python train.py --n_layer=8 --d_mlp=1792 --activation="tanh_gelu" --norm_place="pre" --bias="all" --tie_embeddings=true --init_std_up=0.0232 --optimizer="muon_variant" --schedule="wsd" --decay_fraction=1.0 --decay_shape="linear" --steps=8875
MLP neurons of a small language model. Each row is named by its layer, matrix (up: input weights) and neuron, and shows model dimensions 298-447. Each number is 500 + 25 x the weight over its row's rms, rounded and kept within 0 to 999. Numbers have three digits each.
Before each neuron's rows is what it responds to, as a language model described it from the Wikipedia text at the highest values.

Description: First subword piece of a multi-token proper name (mostly surnames, teams, places), often after a pipe, hyphen, comma or line break, e.g. Car(well), V(liegen), Char(alampopoulos).
L5.up597:503507530520522532516499499483484471505489509490515491526489472478459485500517486510508496468531466453477506471489467500476492457535495485536480498503506506525518483522503480471545484549500484474493451570482516512500506512503474495450526485501555509487540505480474496495535489509486478505461516479508515457482486504520524540498520456507475459548481445508510507490473469549529512475515494502519470509522503524484468540493544482483503495505556492490499

Description: First word piece of a proper name starting a new mention, often after headings, table pipes or prepositions, such as Kil(nsea), Mc(Kinstry), Hong (Kong).
L4.up1331:505535459526497479466507452471484524524510509492554492512493477520493467519480464484478531460468520510460528477474498486473490486528522474525508567549525478495496509507558520501523571537512475475475513553504533479504515481497514477512497531494518466494486519461510536514542486505492504486480523511479540509510500516484489470544492500529478492466534530510492518492534459534490472484449462519466514497519521539518442470521482479494493525507503504499523

Description: Commas, often fused with a closing quote or parenthesis, ending a complete clause before a continuation like and, which, while, with.
L5.up1722:454502455448506468499537488503512496498488480547495515497506499491486508518488503539493528493489479526491462490476540466505522521510480487464515470534535515437474462525466543457537527486525480489500464473505466495458481526495504478463460486503498465499483491471502507513474546468498495484520526500491504513523482492491495510497478505508490512461484507504470514524491467537514493536448512474534529524544500468486440541527519524504506539487518510490534

Description: Short first pieces (one or two letters) of split words, mostly surnames and initials in lists and tables, e.g. Ho|uphouët, Jo|on, O. Douglas.
L2.up671:519482485513480469502482512521499463493484510519477519509537475490513486521521459456503499498503484529498483490505524478502548483503464489509491525494525511533477456505541511454539495521469482492492509497523503484519505520490476479515474467478475495491523473496494513503497434506472488500458505531554527496505512477511535494509531482528477505545445480517513490503540515477489526486510482521486478507524475497507477463509531527572451503529535529480500

Description: Commas, dashes or a verb like is/was right after a completed noun phrase, often opening an appositive name, as in "only album, Late September", "a daughter, Nienor", "the killer, Winston Moseley".
L4.up1677:529526493454522472506457478508514500455477514522491543466521447499501489518479482562503506510518454500514499491446457462536468520489513514501543453484536515506502494514467510507500499505542508516524515508546446504471507510448506490494510500530532513501477511502488504491486513512487524494501514532482497526513512515497483461563488489510482489472514459475495517513488520517521463504433506529503522475550459487492492496471489468460516520483526488545481

Description: Commas that close a completed clause or noun phrase mid-sentence, before an appositive, list item or clause, e.g. "girlfriend, Cassandra", "apartment, where".
L2.up1107:510513453519505489498517514512522505486515529500475457493483499499511525495493512505482492525483508520510515497509490490492540497464554529515536495524522532502503521507507472465522528454516467511507469510498487508474502522469484507534494458546503460522464525459486524539496552519508505499506489549503517523479462482531496509491487483515472546477536509480468546482548466516502527506452537454485526481510481475497504471494525502501537497494484478544510